config.toml
norm = "rmsnorm"
tie_embeddings = false
final_lr_fraction = 0.0
MLP neurons of a small language model. Each row is named by its layer, matrix (down: output weights) and neuron, and shows model dimensions 16-111. Each number is 500 + 25 x the weight over its row's rms, rounded and kept within 0 to 999. Numbers have three digits each. A neuron's up and down rows have the sign that makes its largest values positive.
A block is one neuron, or neurons of one layer that tend to fire together. After each block is what it responds to, as a language model described it from the Wikipedia text at the highest values.

L5.down575:545478533506532429503515496476453524507490467527511444511499505489524526531506494471499487493483475524528584499507533493482555470518483479490512539450530489459542519477451503504469464489499471520530533529483529480476510523460475495535553506479494504535509511477509545525508476495516521496
Description: Word-initial or inner "al"-type fragments that begin a longer word, as in al-so, al-ways, al-most, Al-though, Sal-oon, anal-ysis.

L2.down11:486529502483522479463512485468470498535515529519501473488513494525514496493479477510536542514527492519485530514475508479503494495517483485518484524521495534488527486455502493525475511481445529490542485505494468511539497487526494531597524529484461491513511525485493480508460475481458486504
L2.down189:445478503491421490503497454506544504508475493532482519487494459519488517499482458481519525491488500503469548503535531507479498495474534504495495460506456500476491541476479534436506481528487563520509539456508503531457536540545518541510471515460551509479473532481512522505522519534501483470
L2.down210:488463517482513519480517524503510512483505523491464451499475507537493493510515492499554550495562508460494463474526467483508472497489499472536467497519501551489501518527559490464514513457518504483499523433521518483516532492467515511512460524523488488487482497479525495517554474463560476481
L2.down547:438496499511496504516528524517491482469494534458527519499476514481475507533502502474534528506488452474530510512440544495501483489478546545506506494431480514517486493500513510487544507501500511510483489534506478501516512517471514495487460497497443501521523538521503527525538508512502466531
L2.down639:422498487480503518509522479546487478449473481491485473505458523487477502529487456507522530525509477456484511495509499492548492455464521500483473491476483549522508481479475515481560488489522511499475486517513499495508518544500538516534537493507505521505526475479515523498469454496509545503
L2.down954:453496494496429546458510478480497466456489475502527463527500476508504526498485503477505502521510466542499508471520487469481475438524508549514506483494515508490532526530492515469516486447494479538501468500511475518490522500505534448488517506508427514493529512517490535486540524486483528457
L2.down1248:500477520525511456582453488555497486473476505480521479502502489466507486543527477477509514516527542463468472476528475479526481534486479491507502468518526496486501487503550438512517528479532500527519522544520523497510483508503539535456490479557546493474537520509488522505536505462462486557
L2.down1524:445513454460497502490485530573486464508507520512507524544490517554461510519514503499496508500504490511484484497479496457518444453498458467491486495500504522475516520494519497535483473512492512555485473501531494514482484535481514513512516516536464476523541562526450526487489498518508509530
Description: Word pieces and whole tokens that complete or form a person's given name, e.g. Le-e, Dan-iel, Man-uel, John, William, with occasional other word-internal pieces.

L4.down227:505502501544471488485536482486504483492492505512514472485510522488504491482470502520543462527517525517477454506492496466501453560445476498489493513482517510516499494497541497494479455485505543501509467527486475475506492515485503511515463475504542485548471556533484492492495532503500515562
L4.down332:484495513517515528498522505491462509481528494501492526554508525506485490460465499522520503495461469443520463518469496481561531496479490519502487488491485559478494472479492506510507511509451528463440513481463507538546538503476470469500462534499509464473458528500493511470501502494493489520
L4.down407:472544501511490502491476515527497478499505492516492490515491446506483494527487496490500508503539522476511490546508526503525548513476503482518485526494519502498506476496503542483507504493509509490538463491479508495453522521497481471525495480515473466507516538448512513481546471545509517484
L4.down458:520503532491474515492446453489507544498522495451533510472522469483523561502482503521516516475503539531489481512504506509479504490493486512495520502543511496495462463495463475475474500510505499514536524451503481529511510453484549482490491512518523516536473504539490506499539465485488517517
L4.down511:534519549486547491527496488500485529508471536509499500533580441497480541502497486511508503506505525504514487524527470480519467499520485481484477501508499496503498510492480516520454494461494508499499502504454440490493505544489488487495467498502470479481474535466528489504491471505521536499
L4.down1063:479465553498448473517495527488509501474516512525527450468494522526499476511515507437548496511527487489457459527518485481520505512481452486490505493496503529500478445478527493498451515470526493529543477504486543485494490492495467495499499509507488463567496504527459483503525447481491511504
L4.down1402:509492534507462522515504510498541473476485496520484500488496472499479546477514528500466497501455499498509526490522529520555508462528502528468486469499521493518503520494532516507471487482500473459479529522435557469517495477487474420448507504487486499457478511525524472520502464465514464434
L4.down1440:510518500499519520539516501497518453468528489527471537488533510524494516488482515483476486511495517523571525505480543500530481514453475484489469485482450519490507510452492474485526522472526506451504495465506501498467533496467430530521534455537474497468506524517442502521521487516540496511
Description: Short word-piece tokens with e or l inside multi-piece words, such as p-le-a, ele-ctricity, Eight-e-en, Re-le-ase, and Al- opening names like Alcon, Albania.

L2.down259:459562485517484517457535538476535486468512500483501482462513503477525510505516500446511518468456485508528523537529511459521519475482544501547521535478525542523524498536485475485512522506535509454506451494423467488528534497499507546496491497476511490474497465463510503487453504510514510482
L2.down680:493528515494501475492513526510515457481515507438546513480470493495503520481515531485450511534437529475505476512473509482538531487459456472505511428505536494503485479512525461490520449513473567518453487507482497476493505488470520522497533474528479445495538485487522494498514509498545463538
L2.down850:488534502520532508486544491510539479496474510513495491511486486472502524527511462433501501494436528483539535470495524492506491485492512480506471481554527489499471490520532482476512496524487507488505513515522470519483493482533473519469484465553516488530519478502507513537538516484516490540
L2.down937:524482521496464476544510456490532526531494525490526523513489508501552487453496480471481459487531471476522530510505526497535542507491514558514490470449496502521471507508500535506491491497488506496474520440516467483511489491480517519501456496486449491519484516529502507500514509521517544549
L2.down1085:511469509538551437480511469510504536500502542508506475497451473516509507460493488500510500485467548520530493490509549524514516508513561484498490481491503510534537503550490513516517476520478508505502543484481507467511523494518469494534487513501504568542535480536497512550542541531517506512
L2.down1192:511552496453505478490519512448519482489490533510501524497501515512481496474482497505491479531481537527491492494496520532510506457482479544534518539491496499518524475503476515482428457528509503492464471513464498527529518511468459511442562507524502510444495480485464493460494499468502477536
L2.down1234:510502514514512481506483527524514559449521460478506515480536507522484492505498461505506508467465486463518514555513471541514516504466512501501493441493523481509515506470493483541505510542549524525457526492533494558451553526531479587520515522494546515493520448494496497518502519510485475501
L2.down1275:533473506513472482490501498438515510497491474522496458508519526485487534513482494513544516492516517523474520490459511502517540532497482502499462482523550503502507562507500530492525500518471516507477490556469460512526490497513533501522505508492497518474529532496510526511490535473502509529
Description: Fires on the main verb or auxiliary right after its subject, relative pronoun or "as", e.g. which had, as having, she played, wrote, setting.

L4.down216:528497472523488530565494505462476508534518529495508490497475497485508473493474491523514508465517526510481525510509475500529487519525513519530500507477523501480483489458482476477505481528522517484489501481496498467529478475487510476484494477493519487484496520493521509563471487543509559472
L4.down338:519524498453557501488454459491483489510520484556484502483543491475492505498523514541485493493455509513478517479504501522477476520492496522464528557519549496500510498491492515467516518582476469478461553515526480517511538490526504472537533455522492517501539540450515518522455514557519481504
L4.down773:467524491513465508515482495497457486570475524481496500505492511477476445513484504481502494460480521508526509516491502497507521491487535440468501494526495518493493492486526496512493534561463536495486470517501474526464510529467487441526457461445513505495477479500534479516514494491483524536
L4.down851:501523490500494473504513523508442492459477546494520504484488492469496488540479493524504505495466523551514450538516487510566436513518514515476517481498519506526517500455481473504518516475484497509532472504489531479468500465492490456542447533524511602475526508493514509463510472511519535480
L4.down854:493513466557496473492494477507498508506512478575477470517525515483502530503504530515508524477464471450525516486554516461502506448479517495486523467492535486488498492497530496469514504473517451477489485491498505555546539519492487432512501507517496499509461480494437500491531549533505522500
L4.down1220:494501554505501538496524502500507522525501534559540518498515502520549509492480526509458425565505527487491503483487517515555530514486508514493518549484492522469507509476539489509516474498524493491495564489453495457498505496517524482521512485509509508517514476486497480491517497488494535506
L4.down1308:539510561504492559475492522551487478487516498519524488470452510565488465449544546476475515494491521506528452471451504472524487468500489480483482493489496497488447483538486477531515502484449534507520458491531469521494500499497456511531496491474496495469472499477510501495484543496471465490
L4.down1460:467508526525512502510451522467496513513481528512485523485478516496566524479505502482477499503501494523485500489531509539506490497556492474488513481491541562487485488475446475545531497474432481490513480497481514492503487483524463507488515474521485504471534528492473495522489530506519524509
Description: Mostly fires on the line break that closes a paragraph after a sentence-final period; most strongly on word-initial fragments like num in numerous, numbers, numerals, and also val.

L4.down23:495478551465455480473505478501502499470541518493454507464481521506569534479517533474476492464476515521519517496525493506515495516488474446489533499499500486522447506546461470518485500458541485484500494514508479481491517487490507528490507471497509500471482513444488485450497486485474495515
L4.down36:503502492491510473465476543507504489533493511497505513509518474495462504564468506473535488482519503498503493521525532468464485488517439468487503516505456521505490498529466520497488486474475473471548500472489495540484488495497506494492458490487494465469499480515497524483499477494548494517
L4.down322:517495472521551484542487553505440458506478476510532488484513468539526539462517518529454445472486475529524497526502468527459486521458505507487542506488487537504524484488545449524489516491459494521478513521504503511491491518531482481503513477526487490498519477497477484502529493528512475522
L4.down604:456487498515474482438491529542495521507510511504531520479515502500524535500497480535500461504469481513525474495510533524525547498446475489489508519546503548504527459506498473463487532505557491524541514475509541510487534515499527513478514549540461510479517490510506495524497515540509530499
L4.down1023:517511465532557441521526484531472529524525503493476517466433539508482521551527498483507501507513495477485474494445551494498502506463469494529467509499533452474553493495456501490516457500545543517499480509520534464488523469511531448529528490512537517482490475508504473487493518522537490517
L4.down1232:517526474516508460509495497484509512465504507491478493538442503522514529515501479507490503511434467530499522500515546541492512541484471490528520503504459535509491471507459513491551503462566464468537496500480489507464501539485512495499541541520570549499508509450553496495500479482485509507
L4.down1273:483513498479512505491472511506460538478524461543507475532491493503475519473505503529488467475493477519492500490478486551498534479523503498492528490485475481448481508501483503521510522464501507488503475485475488475474529516494486528525526471514530490513458485484529495484465480568499509491
L4.down1524:511524450516534496526503524501487478479534526486524482489464469504500542496533473504541474479469501508513496496511469502510495521505560488473487453542522470506507517499493517483518515490546531533472517579519504496485500480504473416509503504500461521489501495526504459480545503536541510480
Description: Single-consonant pieces, mostly h or p, split out inside names and foreign words, such as Thom-p-son, Rag-h-uram, Triom-p-he, Em-p-ire.

L5.down625:495484503482481473461498548527492502546522514476481533461473468443482494500525528563492471502485479466495495546474487511495528482513533461516485491474519475456525481502490489507470481479453457491501491516488524531490478436498489493533515483495534471524485469497504510488522523485510474485
Description: Fires on "The" opening a named work or band title mid-sentence, like The Woman Warrior, The Conners, The Dickies, and weakly on name word-pieces.

L5.down1288:487515491460533533508456485507505471469486509528493455489519462470519489497473526513513505507509458510484494518512529487491492502512504456496470479476497501490480473461469477530526494492471474487493517497531497466480495515501469527492453536477491522523509470470509520492519461475503484518
Description: Line breaks that end a heading or paragraph, strongest after short infobox labels (Songs, Citations, Specifications) before dash lists; also ==Plot== headings.

L2.down443:476494488495500453480490479480459477490497512496479519495529546554505519511488506524493514494508532498555529470489512506483491514522475499489522476448512454453500547498495524502509520472494505506515506514515502484479493522508505531460510483492511499501523505470515497513449536515491487569
L2.down458:498524523484535503427473535524485430525508477463481519480515481469464502504491528548523515477485521500526534528485478508526528482479505523511485535428517463485472529487523526510501478544554507494516511487503512478486479573527487481522470470496508509518522494515477505462476485510469518532
L2.down649:469485453514504504547477536518554511502509527506538544480535495490484529482500464481493474493524470500478526462483501455525527490544466469510519494473477506489460530461503507452489496530479501497528524471486494524503480508515503506479522484475519479538524475490542505517486521486468497508
L2.down659:488555465458471484501551493485550476458495501475509491483472500525466522486463518488485514518505516514518511554480483493528531462521528516478519491512482505491487514489490520490519525456450494510510502535533538486471491484498502518520513501503465514552486522530483486498492532488491497483
L2.down841:510553504469503503530481502463522476493494494466486475515497507483450481450496477470494505491498516559481507455474471503513519474474563518520500475496417482514533488529497520484484513491534508545493485529485487471479514501506489470519534505552529535491471494536520520459462499478523483518
L2.down1033:518525501557484527498446511500490491454487506501464485465544482503481498494483496519488505540523522503489449474514437515490527483523512492502521519556526485504500485459496501505508485556515544487484498487514526563519504474552503528476524527468474468518497490456479547515471529479469513508
L2.down1052:540479483509512550511500512491519506527521504493527475537478490499484514547468498500481508486461494506505493475474466527475482507489522486511481497493486506507475535479520501501476453496503500467496510531512472510494528485515514465463491477543483458456511514521488494513495513489462500491
L2.down1436:428497463490538518474533514486507483457472527506532495481499496492520485462536497485496495512495510508497495398519507484504567509494544486489466514510480504496502508502498476490509506490507485515495484490497506533512504506459515524524497474443457529500507513530503486473487514513492514483
Description: Middle pieces of split words whose completion is clear (ter-rit-ory, t-w-in, g-ir-l, somet-im-es), plus line breaks ending a Wikipedia paragraph.

L4.down90:552530516459510513459527515471528528473500484553508531519526489467504470490501540518491523496468546466485495517470476531527502478467475520475534464524527485510456477468525493485522503485448501490461487508478498522554521494466512485508500518502503507504497515503519530501508503450492488520
L4.down170:481503501462469482484497523518500525486492506523497493494483472484506475460495464496506445486509526479502503491476522475486492504481478501488462488515506502507503486483487497466521507528507495535446556493512470484471495501501539520496524461521475495519479497447466499527546514493490527531
L4.down544:496536498503533513509526485483513476499500473494515506507536457532527505449511459494506474524522475491518497499497507505504510515509513505487474459529509499473460510482494478540491434507541572521484479525442517472481500534498499475510499488562485475501484510451518524517511532517450488518
L4.down723:501524543534486501509494480479496452512476494589535521481497504505549517488484533500509487521465496527509532529470476503494519506467540539510500522502492544507493486497514507499466469521505520509492505542503436561489528481514568419491516523506511460547463472525515504481511486490493491516
L4.down801:566510494544495474548510522501507476516509542510489504474497498448465517499469488499485499488495460485521495523520515450485488504507485532496491464465552514478508483501513479501498567503512495466565489497504496523491473476515514512484504443492483485506513510478491467524465511485530496510
L4.down1022:498491484502496514540508530484508519528532477525495509487483507513486494522466521491498522470501531469489492447477547489462520481547442546489464509509519536480482456434469501484529540486513491451474503508511525481540542471482504454548502470544526471517517487491486518504509523481532559526
L4.down1229:520490519509492535491508456500460516453512496485523512512484476487489483512562490457550536498467491508510478472508534489477483475489528524489506495470511505502509465526505510494499485529490509513510499545526460517494487476539514513502520503549506502449512524546556519529492542501517445447
L4.down1501:513476507516509488458499538456439502534513469493540481525540536513488527475487554510497512478498512528500544488473478506496464479561453477491528479505484496512525507521513499461495514496535503474497459525500489516482537473484495554526514491527526516493498515482497474470491521502475446491
Description: First token of a capitalized proper name or title, chiefly The or New, and early pieces of names like F-red-ette.

L5.down609:443506475543481501478514474537473503489501511505492502518470449462442488520501507511520481519510464472443492529459472472476517479475507474533445487484535520484474493514477509483480505455428493479500519475516467498498479497456509516466494471496478479481536498493526506489496489490535475449
Description: Final word-piece closing a person's first name, just before the surname, in lists and prose: Tatsuy-a, Stanisł-aw, Luig-i, Dan-iel.

L2.down102:452497515515482471499527513490499492509466523558531439478504483503473541509532497523439512518457509472544492459505504501494480511486514488481481497488504461487449484477476497492468529472539517531477497522503515490482462529477482524479492462512524500475501494503482454492492486495473469499
L2.down236:554494491505476510508496488505511495487512487470515512495529499496492532509477485548519511471539503518498504509542490505474496531466528510477476512486523477534475558514542513499471421514545546484511505483477481525530466535515527516513493506486520465486489507535476519512471489498478471544
L2.down254:463508522521508510488549476562498487473511531490514496468455461497487515517510509487496489484527492509499476496493508459523477479471480462463506514515493501530488458508516511470510507480471448491511506471541531474466483520462508540538554458547488472522493543480459505508507528496547507488
L2.down671:506487477488501467526516509513530491499518493490494506515509503521510446547488487478516468479538541480493498546525491490525473516498501513480467517496509492508513491503481501503515532459468513505498487502486444509502487498501554570517531506522509497502511534492462473499520525484487534487
L2.down811:539505522485493484508497528506514520507497516541489501523508492525485525506480507484506496487563526493492511530426470446459512510496558498503516497512471540511473531473493514462524498474522515466542504519471417474490521536515514514514519497540480503519525484478471506496498507492487483502
L2.down983:483511483506519491537494498501473497479491470511527537469511508495498463481497482513505486503548485487482491483507514500531474490491520528507498527507446507514517490462485501500489528496476503512469506498526496493502480496539537514479497474600521496562529529510503508480501500501488510508
L2.down1021:479518485535495452512475471503520522524546515516518485521534498516533529539518421513458523521527495521480463512485482539541487521493494508521546528471561511506510511467479517507446497482511508529518514518490508518534493508516483514513485557533472501506501489499509512506540482489497529535
L2.down1037:508547507549469506501510501526457534516514505505517490499537497531493546476527501533517473520517496509555433489544521505481503467469519515514495530499478463505487463469488468509488478519482526475535488447551445465533519522527521497526479528506539532545480509481484500487540505515471508530
Description: Short early fragments of a longer word still being spelled, mainly "ele" of electoral, election, eleven, electric, plus pieces like m-ale, mo-le-cules.

L2.down161:446486543488496490536510464446526482470462544519531491522485518472532475507514489490495532497468503525511499440478482496496487506474398497484533509486511512476505462475509496467497502563480531503473471530563502512493539507532468521508487532535486492468510506528526494541489492489497480530
L2.down203:538507470507461488517497527463467492498513486526507524460481483478488501452493503482470516476528535505484512516461495486492520492495475499494503525485509497495516544508491462511520468464535478479522503530467531466487537530479452510531481537520500518488508546498506503520461493567488477518
L2.down305:480502501474492508473475523511517496489503515508491434480509476529497519504520491504530499456506504475521481455495449492515494488483515530489407513475587483514492483493498524488500475515541512501510523511528504485525521505485494441520484498496507446493514513518542427449450502511523527510
L2.down452:524491508512491486502474522484504487496459550554523498498489491519485468511474464530511515506498496499506511505516523476490450535449472502465484464510529507532497526505539479501484491476498532485460507498472510496483531503490486500488515523485499505498487496518486519503500469496494551488
L2.down576:480478476503473509506477533506436482560480510494541467536524464556499498504488498512485509523478487517471504507492531504499492516472489468491563500497580529489525508509540519525485516545507488522504497512478537462521477474529468472472497527499496509515488505492488506491547523478485519539
L2.down877:503521489504471467483521483471464516525520500525498526471459526495461527544499501495514509514480479517497514534498499509457527483488461504458529467505487532509529487545523500481490445455526467529478499491521494527492458516507525493533489467510466461471532508454532482477471488465458498487
L2.down1288:531477469509506471518523513536491525512511522535501489482516441495494549519487458456530509511536526463512505527545520454488494516492492466522510537506518518491507528431489498519474525506526478495487487500483485510542480518477510488439523494506476510545568536513503515491511501512461498527
L2.down1472:534482488531459530472499484515490478515522483497457511479474492492500530484452512531531478498475479504469511496522499480519502488471509500487496481522499525460476567547471510502488504478486524532523484564472492491496472470532450511527483536500483487542461501476466502512574479509480482551
Description: Single-letter word-piece fragments, mostly h, split off inside words and names, e.g. O-h-io, house-h-olds, B-h-arathiraja, also v or ah.

L4.down43:529534486511469495469533495500511474486493501488500486530490541524521510508515492495519521490493470488501523455495547477480462539482544483460472539489543506518523479555469437454490519484497522468475523469506500491506489511484548483454531497452477495489508509507533512523569466504540517500
L4.down144:517536518493505488533519451492545530488490528486510476460509471495488509527522499512525513529486516478517482485470506516519495467519476459479562482516495451523501471551471511523473441535531513580491495516516540500457515450544480546491524467489565515557498540496464484489527484528491522497
L4.down321:542518519443477543476529499528543519485496524486489469497500467526512538535476448499502481519466498508498461482454500506472460476508518493511493536477476493523523528506467495537503442487496524466480486459500494513510488499469474513464560495499510485466480471529526545465530486486473502510
L4.down486:556511503485497527493525507459523506504493494492517487543511504488465509500523516493506518474535512505515452478501529526483521545501523526507493505445465526495525458501509502504520473475538506530469470476529514479476499480510490522482516508500454503516549506478522532550465488530505494499
L4.down660:532479488548479510481510530491493474500533526467500491509502438485485488512464532478422526448531526492485518517537499521458515499502480520525481529527512484492480504475498509513493522497536493506551494461505493485466521504510543534483533504486539470502569489464504514541535493478479474562
L4.down1061:519466528524488512479476526511540491526529506519521515488480516476509463422489542486498469521501492456540495536502464504525546484500479541499520499502539503558483520500484512517506478475496505531518481490473509537537491494490461472509501447493491493480489473509492476486550526494487479487
L4.down1213:548513514527484500514502499500492503527511549486457486536475535486464498522509474533538496503519537502504450549512504474513485489472485487485503571474474483512508488516494508510463443525513507464535517529548490482496479529490519469501501492498492528459488464518525540507491508500489495491
L4.down1430:541509509499481539494473477505533508507465467523509509510471468504469513527544489506513489502494475500541516520490506517503502485493492510473503510491515527471516487490488489522482474525506494509494547481504507550481497523559533499527517493496496495482455486508545484483487487481470463474
Description: Complementizer "that" opening a full clause after verbs of saying or result, as in argued that, noted that, so that; also sentence-initial "This", plus "if" and "to".

L2.down14:548485516520490515522505493476526455465520509462508483502464487508506488475509506494480493504523526485494461515512526464488511473487502527542514512530504446518537500493497499511502510504532485506516512467551493481471514487488497498456517514491530501520534542503488512517488480527500552520
L2.down61:457471513490518539519492474501511526503455489507475482511514504492455499491495489468484452531490459480484477513509494477462516478478450527485450496498504529506495480508473532473534531481528470478543524497506482473506456512499521521524572486485489494473476516508480536488497511541488570493
L2.down647:508488476478480531485474480517524522517480508491429510502521542484491501525481488529480478498500508494461499525502475510481526536493480489561504518526492496490523473536491493518519546444542491490508512475467531461479447464486526445466519496504494508497474480512486530557468500497512537556
L2.down661:489484502514505517513484496489498454446502435485499485512531549498448516494439471499476471497428502494486506482523431474491506497514471504490484491527503522497520463510450530530498470492479499474461454489460516490490507474460519471498519492499474498521509477475523465490513529543481505497
L2.down1334:545476483506523514532490511486488475512527477471486434532485492508498541517502507504510527471468510486474504507527492462509531542539511562527474530501472504538486501463532516471489549522549453468514535518482526521508474537466486484502480507504500495504522530523484517476538494506502507545
L2.down1424:506525504468513539514507492452506491505526429507534434503488491498479508496487485498469496502496511476496520498505495501481521522520518560478498466517472495477491485510518482524514498499521485500459490516482530466524499490531546454511534514500519570537527474519488478519511548411523512527
L2.down1465:448494509532461527479437489477457478523521522492524465483544512509531501488546484496475469510480448525476494494565518542492456483451530483519506503505544463491488491475522515470509465463492497479538498478488522443475486471479527478510525460546485461536519483496478499520505490487512519533
L2.down1518:495503554501499503506505511501486479484499426532511490521483537475517493484505471516533518499455493519476471498554561464508535534480522492498518531531489551469523495526505473483492511480487471485494514534483490503479514494499524497491535521555468516530487489494487497481503492499495520523
Description: Words opening multi-word or compound place names, mainly New (including the "ew" of a split N-ew) and North, South, East, West, Old, as in New York, New Territories, North Carolina, East Kentucky, Newry.

L5.down577:496485478481515507503479499489547518512544542462503548501476485476510544494499539498553513525490508515494538491461504510500525479506496489486464509514461486496471465539539483525496509492471522481442525521496520519509532456508488526459497496516493514492484473533463512528521470498501513477
Description: The preposition "with" (also "of", "by", "including") opening a trailing phrase of added detail after a comma or clause, as in "five bays wide, with a hip roof" or "elected with 17,903 votes".

L4.down28:462560512481487515514511499504482464485502526469531512515482534503466484470510467567492515506514462512477452513477472445494510475532508474484440482484515521507511470515487487483477481518501517507457479524521454520492455521507480484496493499488477531553546491495483475539492467463496466484
L4.down93:490509492518526543486492476534527518504512498503471489507449492522481482486481517510504522516508502466513520464505525499497499454498519552465448500479521563482513498508484516490517479478541509460469504502503501502496523513501515462521522481495453464519495506520431536508511479497466481536
L4.down607:524487483532505526463490517530494543479516527512488526512499496479523539476508565472476490478491508509507483530448465503522481496471488498491479534534468513487556490478523504550515454479532470498506504495490480466540469502515554529517538485486509495475499518496504518552483476509486440506
L4.down853:469508457456490477471440492538500479497482530536485495498503521450478533486528507511508488478524564466481479498523499452505522458484512468485471468432482538505497489547506516507477509494531535506535495523510491474505484490495505546535465483486455499470496508515482516497474527505478456458
L4.down885:416486498468467498496510494517492508478467479487531529534478456437468508524495485494491529495486511491470510498504511487516496505515505515481465500473481516500452496530510476508495503470508513519476488461523457492488511540488528525507475499518498494495562485517495514498464467485524485506
L4.down954:416516503500495496496514460485494500468520501465512498503427533486502503459513512509463481522537510510514472497512489473500485465501523500488464485450512519466471476519504518497506509485489549529486543485513470481530495491490496512482510446509505500498535479517520536501454479484490463503
L4.down975:531500503469492532485556496522531480466478510488520491478499536521518495515502471505508522478496500475470503529482509443507522468525515561510485511463510520489504481479487509485492515508502514515490539502559485491493519496512523492504522497509485528503496504481440491479548483415489498497
L4.down1258:508493508464475481511470524509476533498544487457469473547477473477465508497512494476510480524508501492511513507479491495490495523501510510492501510482517493500522484513477522519538469487519511489521508515489473469507473483459478474524504476479480440482484433488489525500496493502464453452
Description: Last word-piece completing a given name split into fragments, usually right before a surname, such as Pegg-y, Ern-est, Cecil-ia.

L5.down352:479543532478493484489486469591543485460512500533504474510483510483518505498510470507506491502500473480494494485474541447519516491468481510479526487492523484473515504526454510484526520517505500517501481507541494517468475529489470473513510515552525473527489477476491547511511480545512512522
Description: Consonant word pieces such as h, ch, am, om inside foreign names being split into subwords, e.g. Yo-ich-i, Ichin-om-iya, Daman-h-our.